config.yaml
d_model: 896
head_dim: 64
activation: "geglu"
norm: "rmsnorm"
norm_eps: 1e-06
qk_norm: false
init_std_o: 0.0
init_std_down: 0.0
lr_mult_down: 2.0
decay_shape: "pow"
MLP neurons of a small language model. Each row is named by its layer, matrix (gate and up: input weights; down: output weights) and neuron, and shows model dimensions 400-463. Each number is 50 + 10 x the weight over its row's rms, rounded and kept within 0 to 99. A neuron's up and down rows have the sign that makes its largest values positive.
After each neuron's rows, "fires after" lists the tokens most often just before its 100 highest values on Wikipedia text that the model never trained on.

L7.gate1710:50 67 40 51 76 61 57 62 55 42 51 56 45 39 63 56 26 41 47 42 57 55 52 49 53 49 47 65 39 60 44 59 26 51 49 57 52 60 48 40 50 52 57 37 47 55 54 41 59 44 52 68 60 45 33 46 51 58 37 39 41 31 27 69
L7.up1710:53 70 29 59 46 47 49 58 69 39 37 63 60 45 49 49 59 34 57 44 64 60 67 39 65 41 44 63 62 54 52 55 57 57 42 40 34 62 51 50 44 74 42 57 61 35 60 47 51 47 44 49 50 66 49 62 50 57 66 67 53 53 54 43
L7.down1710:55 32 47 51 58 39 43 64 49 48 45 50 48 64 66 61 48 44 54 45 52 52 54 68 53 36 56 50 53 56 38 55 42 37 49 48 43 50 75 46 37 33 70 51 43 57 52 51 60 60 58 44 61 34 52 55 55 51 44 36 57 59 57 44
fires after: "\n\n", ".", "\n", "In"

L5.gate136:39 52 33 55 38 52 47 47 67 55 63 65 53 57 42 45 64 39 56 47 63 52 53 52 45 43 57 61 49 51 54 52 43 51 54 54 44 54 48 41 71 43 50 55 58 60 59 42 58 58 52 42 58 45 59 53 43 46 31 58 62 45 55 58
L5.up136:44 41 59 63 47 64 41 61 47 72 46 56 40 47 51 64 59 55 44 49 69 42 60 66 62 55 55 39 37 33 68 63 47 46 48 61 22 51 67 49 58 46 59 71 47 66 49 64 56 44 51 52 44 42 53 31 55 36 38 61 41 49 45 38
L5.down136:55 38 40 56 32 65 38 68 55 45 47 53 43 36 51 61 58 57 36 60 56 47 49 47 52 39 51 54 44 46 48 61 24 57 60 60 30 43 46 75 68 56 56 54 53 62 55 53 57 36 47 42 43 59 41 47 34 57 53 48 59 61 44 39
fires after: "\n\n", "\n", "W"

L5.gate2000:59 44 54 58 48 63 43 37 48 65 44 50 46 39 63 47 66 42 62 34 34 64 37 48 55 49 56 49 56 55 53 53 34 44 36 23 57 39 44 52 39 55 63 48 37 34 44 62 39 56 45 54 56 30 59 52 42 51 55 52 55 57 56 34
L5.up2000:42 67 41 46 50 46 49 56 51 44 37 44 36 58 41 38 58 47 45 45 57 37 25 60 68 34 53 34 53 41 46 40 46 55 37 41 50 67 54 31 45 45 42 64 50 65 47 50 44 55 41 57 57 61 51 42 45 48 58 56 45 41 40 33
L5.down2000:55 42 42 61 36 48 53 48 49 60 43 45 65 63 54 51 58 65 63 51 59 54 60 50 40 43 62 63 59 45 50 43 68 58 51 62 46 32 48 66 27 18 57 49 30 43 50 41 50 63 51 41 40 61 53 57 46 49 39 44 66 39 35 48
fires after: "3", "5", "7", "8", "6", "4"

L5.gate1893:48 54 36 43 55 40 33 52 57 41 51 67 69 33 47 48 40 42 48 58 49 54 64 50 39 49 42 53 49 42 26 63 41 43 57 45 43 45 45 37 39 40 45 50 63 69 52 52 35 47 36 41 62 51 61 61 56 60 45 50 60 39 43 49
L5.up1893:40 39 24 59 28 29 50 64 49 32 51 29 62 47 43 33 56 42 47 45 54 44 44 50 45 46 50 44 58 63 45 39 36 53 48 60 65 55 56 60 38 50 56 38 48 45 24 55 52 71 57 43 45 31 47 42 53 43 68 53 45 52 44 54
L5.down1893:55 49 30 44 49 40 60 51 58 52 41 54 53 43 47 67 44 44 40 55 48 49 64 54 53 57 54 41 48 45 50 56 57 36 74 46 46 41 43 48 42 65 62 47 48 61 36 48 54 36 40 61 49 46 51 32 65 46 33 43 50 45 46 47
fires after: "3", "1", "4", "2", "5", "0"

L7.gate1585:36 57 65 53 56 64 42 28 43 51 55 55 59 45 47 65 35 52 47 44 42 44 41 45 20 57 58 62 70 50 50 46 43 50 35 49 44 33 38 48 70 50 57 49 61 33 50 57 51 50 42 61 53 62 77 41 54 35 59 46 42 57 43 49
L7.up1585:56 56 45 56 42 59 37 47 33 40 39 53 48 41 65 55 67 56 45 57 56 47 52 45 42 45 45 67 49 53 50 55 65 58 58 67 51 68 32 46 70 55 39 37 32 53 46 52 53 54 60 54 48 50 47 50 48 67 48 46 56 46 62 39
L7.down1585:66 66 35 34 51 54 54 61 37 63 58 57 31 39 61 43 62 62 37 50 56 59 47 65 29 45 50 70 63 58 39 55 57 43 37 53 55 55 54 49 66 32 53 36 54 44 52 48 56 45 48 42 64 54 35 59 50 60 30 68 56 48 52 56
fires after: "ig", " | ", "| "

L7.gate1080:51 56 41 60 43 62 38 39 37 49 36 44 32 55 39 62 49 51 54 62 56 50 52 49 46 41 26 39 49 64 52 47 32 40 37 45 46 40 55 36 51 60 44 43 37 37 52 54 53 30 71 54 39 32 51 41 37 58 56 48 48 48 56 68
L7.up1080:51 69 47 59 72 52 52 34 47 48 46 52 41 48 45 52 49 46 48 53 59 64 45 46 54 37 44 50 44 78 49 48 48 59 52 65 29 39 35 57 50 67 54 60 49 57 66 63 42 54 56 27 55 64 50 44 45 63 58 54 44 73 42 64
L7.down1080:47 49 70 54 48 51 50 47 57 49 51 44 60 53 32 65 69 51 29 63 77 58 50 45 61 39 51 43 61 46 45 44 60 44 43 80 55 33 39 46 58 62 39 32 53 64 41 53 55 41 60 49 29 54 52 58 55 51 48 45 60 57 53 48
fires after: "\n", "\n\n", ".", " were", "'s"

L5.gate2290:35 39 58 46 41 80 51 48 45 49 53 53 46 52 38 36 55 40 71 55 56 32 66 33 46 55 41 58 66 53 30 64 22 44 47 38 51 62 37 52 49 53 54 52 63 40 32 53 40 47 45 52 47 48 36 46 48 34 61 36 57 53 50 48
L5.up2290:60 45 65 37 54 78 36 50 55 54 41 43 57 51 20 51 62 59 62 44 76 22 39 53 54 58 38 48 57 56 54 43 41 46 45 51 38 66 48 39 61 57 63 51 46 52 38 56 53 45 52 40 44 42 36 62 47 29 64 55 53 56 60 57
L5.down2290:68 56 56 59 49 52 39 64 18 46 38 61 53 40 52 52 63 51 54 67 55 59 56 46 47 50 62 45 54 53 46 57 54 67 58 69 55 52 51 44 62 43 58 59 50 59 41 49 48 56 47 46 44 65 62 53 44 66 41 63 63 53 44 31
fires after: "\n\n", "===", "==", "\n"

L5.gate1627:39 40 39 43 58 51 51 48 48 54 57 43 41 58 57 49 38 37 53 45 56 59 40 50 59 63 56 56 35 37 48 59 39 38 38 58 51 53 49 45 54 58 42 39 58 60 54 62 51 61 47 40 63 61 46 46 27 72 60 63 35 55 60 64
L5.up1627:43 64 34 40 47 67 51 40 50 46 36 49 63 58 62 56 49 40 40 32 52 50 58 41 47 59 32 42 40 40 66 54 51 24 53 46 36 37 47 38 31 38 28 53 45 46 69 72 44 51 47 35 47 40 44 56 42 72 52 56 51 46 44 53
L5.down1627:57 40 63 36 46 50 59 40 47 47 37 46 37 58 48 68 47 37 44 55 59 60 32 57 51 83 52 58 53 48 45 57 48 55 46 45 54 65 55 54 49 43 48 57 56 57 44 59 54 52 42 43 55 49 36 37 39 55 49 52 43 51 61 45
fires after: "–", "-", "1"

L7.gate1512:44 50 53 46 47 36 47 49 57 57 49 52 72 51 31 52 35 71 35 56 66 48 42 44 60 37 51 56 30 54 61 53 52 48 53 41 47 61 41 41 36 53 62 59 67 52 50 53 44 42 54 49 36 63 36 39 61 74 28 56 26 48 47 59
L7.up1512:55 44 67 54 42 67 44 56 63 49 39 50 42 43 26 44 52 61 52 63 56 62 46 55 41 53 49 61 45 46 39 48 60 64 43 46 52 45 43 47 55 47 45 48 65 39 54 61 47 51 61 63 43 59 37 33 33 44 28 43 33 45 34 47
L7.down1512:71 47 56 52 68 46 55 44 38 48 58 65 53 50 34 51 32 55 52 49 56 47 58 42 61 40 47 37 63 56 52 64 50 52 43 55 48 54 56 42 52 57 66 66 48 38 34 53 65 45 37 65 48 55 58 44 59 41 41 46 54 61 45 59
fires after: " | ", "1", ",", "-", ".", " "

L5.gate1643:47 45 48 32 46 50 51 61 77 45 41 65 41 41 57 68 70 51 63 60 30 51 47 64 37 56 55 45 38 52 42 57 32 47 57 46 58 37 48 54 43 51 30 41 47 80 46 39 35 34 39 47 35 49 59 42 58 71 44 39 58 68 40 56
L5.up1643:45 47 55 31 42 53 40 49 59 61 37 39 34 49 63 43 58 44 50 58 35 41 45 71 40 59 65 56 44 52 65 54 30 59 47 65 53 37 50 37 50 35 55 29 41 51 61 53 40 58 39 69 49 59 51 49 52 54 44 53 49 49 34 35
L5.down1643:42 67 46 55 54 38 55 58 48 54 51 65 61 68 51 49 57 52 51 50 53 64 45 51 46 39 28 67 45 61 34 43 61 76 46 68 56 36 49 64 47 60 45 31 67 48 52 42 61 40 44 46 49 59 50 71 50 43 46 63 59 44 50 57
fires after: "3", "5", "2", " one", " three", "8"

L7.gate625:49 57 55 39 48 60 47 59 36 57 33 31 49 46 48 37 69 47 67 66 39 52 44 38 30 54 58 37 70 38 44 48 64 63 42 58 35 43 46 65 48 59 53 57 31 54 48 56 43 51 52 54 61 58 43 47 48 44 47 49 44 41 50 57
L7.up625:53 52 42 35 23 53 63 42 77 40 55 46 48 60 49 53 44 37 62 53 49 51 32 62 33 54 67 46 50 54 51 49 43 58 53 74 44 54 45 44 59 59 54 65 49 41 57 55 44 60 46 56 62 39 31 45 55 72 45 55 44 57 37 62
L7.down625:39 59 59 55 42 58 63 60 49 29 32 46 43 45 66 43 63 63 36 27 40 61 48 49 43 45 45 46 57 48 31 41 63 49 57 55 70 49 59 63 64 48 47 49 44 45 58 58 48 46 56 40 44 56 51 58 58 49 43 43 79 64 53 62
fires after: " | ", " ", " |  | ", ") | "

L7.gate1868:46 45 55 32 51 54 59 49 54 47 48 51 53 37 53 68 51 41 38 68 30 44 57 64 46 42 41 59 35 56 46 54 46 54 65 55 32 80 63 55 59 50 34 45 43 55 52 56 51 72 52 44 54 69 42 55 63 49 44 60 45 46 46 37
L7.up1868:31 56 60 47 42 36 26 39 69 54 45 60 42 42 49 76 44 36 62 56 62 42 58 67 55 64 46 47 64 52 39 78 34 63 58 52 40 75 45 61 64 47 61 56 42 63 33 51 36 59 36 55 50 59 51 45 59 50 43 47 61 42 63 53
L7.down1868:52 27 56 56 53 50 45 42 56 49 31 55 45 55 52 57 63 35 49 73 50 54 62 45 48 51 64 38 40 60 61 35 50 53 60 60 41 61 59 61 43 44 42 57 49 43 52 46 45 44 60 41 49 40 40 63 51 61 45 50 59 59 59 41
fires after: " Gr", "-", "or", " V", "ower", "\n"

L5.gate2362:58 56 58 52 61 42 57 64 56 48 66 66 55 43 62 48 48 44 30 57 44 17 35 37 44 41 68 45 34 53 50 46 48 64 56 34 44 62 46 53 60 51 74 56 46 52 46 30 36 50 53 40 53 55 34 43 52 45 58 36 66 45 32 59
L5.up2362:35 74 66 41 63 56 36 54 35 56 49 49 50 66 52 43 34 63 57 39 65 32 49 68 43 59 51 42 59 47 59 49 43 51 46 50 71 28 64 44 54 55 54 57 38 44 46 50 41 47 41 53 43 37 56 38 50 41 46 50 60 46 36 39
L5.down2362:46 58 48 41 24 41 55 51 46 51 47 55 52 51 39 68 49 58 40 49 51 52 38 60 49 31 67 67 44 47 54 38 57 52 55 50 64 53 43 47 70 47 43 48 61 48 51 54 45 25 41 42 45 49 48 56 55 40 37 33 46 42 44 34
fires after: "==", " ==", "===", "ography==", " ===", " career=="

L5.gate511:55 80 36 37 54 47 49 38 48 35 40 56 68 56 52 46 51 41 54 68 44 32 59 38 60 39 46 58 67 34 65 71 63 54 45 53 40 35 33 46 45 44 48 57 55 67 38 52 50 41 45 66 59 42 46 57 46 42 56 61 48 44 44 62
L5.up511:50 32 31 56 67 72 46 40 50 58 39 39 50 57 46 32 71 43 63 25 46 62 38 49 37 52 47 46 50 54 53 40 31 44 41 54 38 50 75 53 37 38 53 65 72 29 48 49 43 48 32 35 55 52 42 41 53 36 53 49 53 70 46 56
L5.down511:59 46 54 48 50 58 30 57 50 44 62 40 55 51 45 70 34 66 38 46 53 40 57 58 66 32 61 67 53 41 47 37 61 39 47 47 54 36 56 61 46 32 40 41 45 62 48 45 57 44 44 52 58 47 48 64 60 59 45 43 29 33 35 45
fires after: " | ", "0", "1", "b", " C"

L7.gate1294:51 64 57 51 64 59 50 44 61 47 55 41 62 72 63 47 49 55 58 52 65 37 41 49 36 37 62 45 54 45 33 46 53 52 78 54 41 48 47 37 64 49 37 63 51 54 52 54 46 43 47 50 66 60 38 58 58 48 64 52 45 46 67 51
L7.up1294:42 52 70 53 62 32 30 49 49 45 50 39 64 55 42 63 55 57 55 43 44 59 45 49 45 65 29 53 50 59 43 42 38 53 45 39 49 50 50 30 57 64 50 42 64 28 41 67 52 56 61 58 54 52 52 34 40 49 52 44 62 15 47 61
L7.down1294:57 50 38 48 64 46 58 29 30 67 35 45 43 51 47 50 64 37 56 57 45 56 43 39 36 50 48 47 52 58 44 44 42 51 51 61 52 57 54 49 52 35 37 52 42 49 40 64 43 34 42 55 57 40 45 48 52 55 63 36 51 39 74 53
fires after: "1", "- ", "–", " in ", " (", "| "

L5.gate1844:53 36 43 46 55 55 30 55 51 51 51 40 52 63 59 67 78 39 53 40 45 48 45 47 46 46 44 52 44 53 61 65 59 63 47 64 50 85 50 54 56 43 62 58 52 45 57 53 29 47 60 57 43 60 51 49 70 48 53 47 52 55 55 53
L5.up1844:59 47 44 33 58 64 57 47 53 32 62 65 54 60 43 51 83 49 60 55 42 51 45 45 45 39 59 41 62 43 30 46 62 64 44 51 52 66 45 59 55 26 46 41 63 46 62 44 38 33 49 46 40 54 62 56 65 43 38 57 52 47 62 43
L5.down1844:54 39 44 49 63 58 58 44 37 55 65 43 54 47 47 65 53 54 56 49 42 36 44 56 55 52 48 43 49 69 55 45 47 71 53 61 48 48 50 33 54 55 49 50 51 37 53 54 48 41 60 57 54 52 70 57 63 65 55 43 54 45 48 30
fires after: "\n\n", "\n", "1", "2", "3"

L7.gate27:58 49 49 37 36 42 58 39 60 52 42 50 45 50 45 56 40 41 34 50 51 41 59 51 67 42 41 46 49 48 37 59 46 64 47 38 53 45 28 38 45 52 66 64 39 67 56 49 42 46 51 51 48 56 27 52 57 29 70 44 57 51 29 57
L7.up27:46 43 27 60 53 60 25 59 60 50 51 43 58 45 56 57 62 55 46 67 49 46 49 47 53 30 44 65 60 52 52 42 41 57 53 49 52 53 60 47 52 38 70 57 56 39 60 49 40 48 68 59 58 49 39 48 50 55 47 37 49 54 57 48
L7.down27:44 36 49 59 46 60 59 49 61 51 50 56 49 47 57 47 49 65 51 66 33 31 64 52 66 50 68 52 41 70 37 34 43 54 58 42 52 56 39 62 55 49 59 56 59 42 76 51 57 58 54 45 28 54 47 51 69 51 56 49 36 39 44 48
fires after: "0", "1", "3", "5"

L5.gate441:39 38 55 53 61 44 51 72 46 50 74 62 65 52 67 42 47 49 57 43 45 62 38 35 55 63 37 39 50 59 47 61 45 37 58 53 48 57 46 35 64 62 53 30 39 54 50 38 37 65 43 47 53 56 57 55 59 59 47 31 31 61 48 57
L5.up441:53 69 59 46 54 40 39 60 60 45 65 56 50 63 66 38 42 43 44 58 56 47 45 25 44 49 40 44 51 51 42 56 63 46 56 55 39 57 51 37 39 46 50 43 42 32 59 45 41 54 33 44 58 50 53 62 47 60 52 40 42 47 61 75
L5.down441:39 36 72 55 61 43 64 59 35 56 31 50 68 49 65 59 41 45 31 47 67 51 54 40 58 46 42 20 56 54 54 65 43 35 45 57 45 51 49 59 62 46 45 55 55 45 64 50 33 60 66 62 35 53 52 49 62 34 30 54 66 43 51 64
fires after: ".", " |", "\n", " |  |"

L5.gate403:64 63 53 53 57 60 56 54 47 40 46 63 52 51 61 38 44 76 63 35 49 55 52 50 51 59 26 53 50 48 57 62 54 57 62 39 49 43 45 58 57 55 46 46 51 59 58 55 45 55 69 46 49 50 45 54 46 61 59 63 53 50 52 54
L5.up403:59 49 57 46 55 56 54 25 54 42 47 68 56 55 58 52 49 54 59 44 35 52 54 57 62 62 39 52 61 32 61 45 59 50 46 43 55 44 42 59 53 36 53 64 55 47 69 37 47 43 58 33 61 50 54 50 54 50 44 57 35 40 51 69
L5.down403:42 49 49 50 49 58 56 54 39 52 37 44 49 56 48 51 26 60 39 56 61 47 55 24 45 65 56 69 53 72 53 49 35 54 52 58 44 40 53 49 38 58 45 53 52 43 48 51 72 56 39 40 63 32 64 70 48 40 63 40 53 51 45 38
fires after: "1", "| ", "2", " | ", "–"

L5.gate1145:47 40 65 54 41 48 66 55 56 46 50 45 50 53 58 38 49 33 39 70 41 45 76 44 50 64 61 43 42 45 61 64 50 46 55 42 65 47 47 45 50 58 48 56 55 52 68 53 45 55 53 51 56 52 56 62 55 35 41 50 46 46 17 31
L5.up1145:25 52 54 54 52 46 40 49 52 51 48 45 60 60 68 56 41 30 52 42 45 40 29 40 48 32 36 63 42 52 36 44 54 58 56 60 53 50 44 48 38 35 37 54 52 55 48 62 52 22 53 40 38 73 53 31 58 51 63 52 46 46 58 51
L5.down1145:44 46 60 48 49 46 60 51 54 50 42 42 51 45 42 49 58 57 49 45 46 61 44 46 51 65 38 55 59 33 60 60 39 42 56 49 57 51 61 41 56 58 50 49 66 47 40 58 60 45 48 52 47 65 55 48 46 42 56 44 51 45 40 70
fires after: "ig", "um", "ag", "am", "erg", "av"

L5.gate1868:51 57 51 56 42 40 53 66 49 46 55 57 57 72 43 39 50 47 38 51 26 53 53 65 63 40 46 60 44 46 33 53 45 48 32 64 61 49 56 44 44 55 61 49 64 58 66 42 46 53 45 48 52 45 52 64 41 28 35 52 33 89 50 49
L5.up1868:42 30 59 41 46 62 41 46 52 48 37 65 46 45 51 48 48 37 43 40 61 54 50 46 60 62 48 64 74 52 31 32 49 56 58 60 43 44 53 70 52 55 46 52 52 63 52 50 50 45 36 36 43 52 49 43 53 46 52 33 44 52 76 46
L5.down1868:57 65 43 45 53 53 57 59 46 48 35 50 48 38 56 59 51 69 43 69 72 39 39 66 55 63 56 37 33 46 74 52 69 41 27 51 25 41 49 70 37 48 59 51 39 46 57 50 50 70 59 43 45 56 39 53 51 30 54 44 49 35 70 32
fires after: " | ", "; "

L7.gate1582:60 57 58 58 43 55 25 59 56 38 48 42 42 49 65 42 49 53 45 68 31 36 54 52 53 46 57 43 50 66 60 47 57 51 51 54 52 57 34 48 42 61 34 71 36 58 63 46 64 46 60 44 43 41 45 35 58 52 53 47 67 52 22 59
L7.up1582:48 72 47 44 49 70 48 38 58 58 49 64 46 52 60 53 47 40 51 54 52 50 52 59 44 63 36 53 42 41 45 47 32 56 66 40 53 56 67 57 40 56 52 62 59 46 53 44 55 56 50 50 55 51 54 35 46 40 43 55 57 55 60 68
L7.down1582:48 55 55 44 40 45 45 62 56 64 50 48 64 28 64 48 55 54 32 53 61 52 63 32 52 63 53 50 42 36 58 49 50 35 47 56 53 47 62 38 37 52 74 49 54 50 39 46 54 53 47 28 40 59 36 54 41 15 61 44 39 54 49 63
fires after: " | ", "8", "1"

L5.gate1863:43 47 50 55 45 54 57 62 44 53 58 31 65 48 46 36 66 40 58 71 34 61 51 40 33 52 39 40 46 55 50 46 27 54 55 50 44 73 40 48 41 52 49 45 60 46 48 55 58 39 70 44 50 47 45 46 42 61 69 51 61 49 40 50
L5.up1863:54 39 38 49 49 66 49 46 54 50 56 38 60 47 68 30 43 40 43 52 61 69 31 48 52 53 44 26 47 55 56 55 33 62 32 65 61 41 46 58 41 62 48 44 51 42 54 52 54 47 50 50 60 41 46 43 41 44 52 56 47 55 35 50
L5.down1863:43 56 58 41 62 46 60 57 31 53 63 70 46 58 33 54 60 55 43 63 47 43 60 55 45 54 62 25 42 60 54 40 36 56 41 39 56 31 41 46 52 49 62 78 50 57 41 52 52 65 78 52 60 49 43 38 57 53 60 41 44 46 57 40
fires after: " | ", "–"

L5.gate374:50 56 54 48 33 73 47 43 45 43 29 39 56 60 60 41 67 59 45 43 43 58 42 52 47 29 57 44 40 28 42 35 53 31 41 55 45 57 46 46 54 49 55 41 26 49 44 77 63 45 52 33 63 53 53 46 36 68 55 52 53 54 59 45
L5.up374:53 46 48 62 61 62 55 51 30 63 47 37 39 48 49 59 52 69 42 39 49 49 67 48 45 42 24 44 58 43 47 54 53 50 43 60 61 47 52 64 54 56 65 35 31 62 47 34 51 49 44 39 62 45 53 46 52 49 43 51 63 52 44 61
L5.down374:54 57 50 59 48 63 45 51 46 51 59 53 62 52 41 51 48 45 40 51 42 40 50 36 36 40 45 55 45 48 38 50 43 62 41 44 40 44 56 37 33 43 46 66 46 58 43 42 45 52 65 49 51 62 45 66 36 39 37 46 46 55 40 53
fires after: "1", " | ", "0", " S", " A"

L7.gate603:54 50 55 45 46 56 58 49 59 52 50 62 61 52 46 48 54 60 54 46 45 45 53 22 54 44 37 62 59 47 45 50 26 37 71 52 57 43 39 45 42 66 55 59 39 42 33 51 40 68 51 35 44 42 53 39 56 57 51 53 41 50 48 57
L7.up603:42 54 59 62 39 40 64 40 47 53 53 33 55 52 42 41 46 59 52 50 62 50 53 29 57 42 63 56 45 42 52 51 61 57 64 70 53 56 34 38 37 35 53 46 51 49 38 64 48 44 45 46 41 51 57 34 32 46 58 48 54 55 45 43
L7.down603:46 42 49 55 57 58 61 54 39 60 55 59 57 65 46 47 48 38 38 36 65 45 48 40 52 50 68 49 47 44 50 41 41 42 41 55 50 34 59 46 67 52 57 57 61 72 61 45 59 49 48 49 46 32 53 34 46 51 48 61 27 43 52 52
fires after: " |", " | ", "1", "0"

L5.gate299:40 59 47 50 48 40 61 59 51 53 45 44 42 40 64 53 52 54 47 43 49 51 47 37 32 68 55 55 56 49 54 30 43 49 54 64 53 40 48 56 50 41 49 49 49 47 41 58 58 36 60 58 54 50 44 58 48 54 55 60 37 26 49 61
L5.up299:57 73 45 51 72 65 52 73 48 57 59 45 52 55 40 42 56 61 51 77 47 64 31 43 46 61 44 44 52 28 34 46 49 57 54 59 54 57 54 40 58 58 26 33 53 53 52 59 65 33 42 36 60 45 46 54 62 35 50 40 43 42 64 51
L5.down299:45 51 69 54 41 37 34 38 51 51 46 64 57 30 44 60 39 60 52 32 52 44 65 29 51 71 61 58 51 44 62 52 55 36 47 43 41 40 57 41 51 46 46 46 42 57 38 41 57 48 50 53 40 52 57 45 36 43 43 54 48 45 45 54
fires after: "1", "2", " mm", "5"

L5.gate2248:59 48 52 60 46 50 42 50 35 40 45 45 66 39 51 37 55 49 59 40 38 43 79 39 37 49 42 47 52 53 39 60 43 56 42 61 45 54 43 51 35 49 33 58 57 53 68 43 48 69 28 57 52 40 36 54 50 49 53 49 64 35 42 57
L5.up2248:55 59 36 69 60 67 52 48 35 58 45 39 53 42 53 39 56 45 51 38 39 40 63 46 49 49 50 60 50 40 37 51 44 58 52 63 57 44 42 58 44 70 50 38 44 42 48 31 41 62 39 49 57 65 28 62 49 37 47 48 60 54 30 47
L5.down2248:45 55 52 57 53 46 65 57 47 63 55 58 41 31 56 32 51 47 49 48 53 66 40 84 46 65 68 71 42 57 53 53 50 56 53 37 49 58 56 68 41 47 56 47 52 43 34 33 59 61 44 55 52 61 48 72 46 25 51 61 38 51 53 55
fires after: "0", "1", "2", " pen"

L5.gate684:48 42 48 48 31 52 60 42 50 65 51 29 56 51 51 31 58 33 51 53 41 44 35 70 57 50 31 60 36 26 53 43 58 42 47 50 52 47 52 42 49 29 42 34 34 57 49 62 53 48 51 35 53 49 58 65 52 34 49 56 29 41 44 55
L5.up684:45 69 71 50 49 35 44 45 54 38 49 48 64 38 52 52 46 48 34 38 49 30 57 55 64 53 53 64 40 58 52 33 40 48 48 37 61 71 63 41 63 39 46 64 58 50 40 58 52 54 64 40 46 58 74 56 40 31 55 60 69 60 58 46
L5.down684:69 41 37 64 43 38 56 52 56 40 49 34 70 37 57 55 47 42 52 62 40 52 42 68 45 52 41 50 51 44 51 39 53 33 50 59 36 35 66 52 50 51 51 36 45 52 26 28 63 64 44 45 49 56 39 63 54 47 49 38 26 57 56 39
fires after: "ig", "um", " Am", " Th", " am", " fr"

L5.gate2213:53 55 44 46 40 45 76 53 46 57 42 64 68 52 52 60 48 57 43 54 58 50 64 43 59 39 58 45 30 38 37 60 52 32 40 56 32 53 47 41 58 63 37 61 63 62 46 51 25 55 50 40 61 47 51 74 53 46 43 44 55 61 50 50
L5.up2213:41 63 37 67 55 42 60 44 49 56 41 45 66 40 39 57 48 56 64 50 48 26 45 36 57 31 49 51 60 47 40 45 40 45 49 67 67 46 46 46 52 49 50 60 65 52 46 38 52 54 49 49 40 44 59 39 61 39 51 42 57 59 39 44
L5.down2213:64 38 66 52 42 33 50 63 26 47 41 53 48 40 43 70 61 43 58 72 51 47 56 47 52 55 59 40 34 42 54 46 57 45 47 49 49 26 59 45 44 52 61 37 39 53 45 58 45 57 71 30 55 52 49 56 48 26 50 50 62 45 55 71
fires after: "\n\n", "\n"

L5.gate1368:46 49 61 47 46 47 46 64 43 54 69 42 52 70 48 49 73 57 36 56 46 52 46 43 51 46 55 52 57 48 66 62 46 41 49 41 54 76 48 50 39 59 54 44 46 72 47 51 40 56 36 44 50 60 70 49 58 46 54 41 58 60 50 56
L5.up1368:39 55 45 47 44 47 46 62 34 59 57 49 63 38 46 49 35 60 47 47 35 56 39 60 51 41 40 42 57 46 51 35 53 47 28 62 53 47 51 47 47 56 57 38 64 55 54 42 66 55 50 41 47 26 67 44 57 52 39 50 43 42 39 50
L5.down1368:55 55 38 46 51 59 43 55 45 51 48 51 51 51 57 43 43 64 40 59 38 55 40 62 53 48 54 50 53 51 51 53 37 52 57 50 55 61 37 41 60 66 38 54 51 62 45 68 62 37 41 54 53 56 55 42 47 49 55 50 52 46 38 42
fires after: "1", "6", ", A", "3", "2"

L5.gate2343:58 39 52 63 39 41 41 52 53 45 51 56 43 54 54 40 46 55 39 52 55 57 55 55 41 47 45 51 45 49 30 57 50 55 38 57 40 53 34 62 67 39 56 50 44 65 43 41 45 62 61 53 49 45 38 51 44 55 54 56 41 59 53 42
L5.up2343:43 31 59 57 42 63 58 47 37 52 54 48 41 54 34 42 33 66 55 53 52 69 41 49 58 51 44 46 50 50 42 54 59 65 48 52 41 50 49 44 24 63 62 41 55 51 53 53 34 59 56 62 37 63 56 40 38 67 43 59 37 55 29 60
L5.down2343:45 60 40 23 45 55 33 52 64 52 81 62 55 46 48 51 49 44 38 39 59 58 55 52 52 50 56 62 60 57 44 48 74 45 44 64 66 27 42 42 59 61 38 52 41 43 47 51 52 60 60 57 51 53 39 33 58 60 51 50 65 50 55 58
fires after: " | ", " ", "ä", " Gu", "k", "; "

L7.gate563:68 45 54 57 54 36 41 48 50 45 45 61 36 51 40 57 53 61 70 56 48 35 59 58 50 59 57 46 52 54 43 59 47 59 46 47 31 30 55 68 67 50 37 27 55 40 50 60 60 56 49 41 37 30 53 49 55 48 43 44 44 44 53 46
L7.up563:29 48 41 59 38 51 56 55 33 59 34 59 68 30 63 48 50 47 66 48 70 51 42 61 65 53 48 59 50 54 55 58 61 64 61 44 58 47 51 43 55 38 44 54 42 51 38 55 53 38 33 68 57 57 57 52 47 43 47 46 38 80 37 50
L7.down563:47 40 55 41 59 53 48 61 51 39 71 35 66 58 56 51 52 47 75 34 59 45 46 61 46 52 60 74 26 58 51 60 47 48 59 45 39 31 63 43 34 51 61 55 50 69 52 38 50 58 54 51 54 48 45 67 42 43 45 60 56 41 51 72
fires after: "1", ",", "3", "2", "0"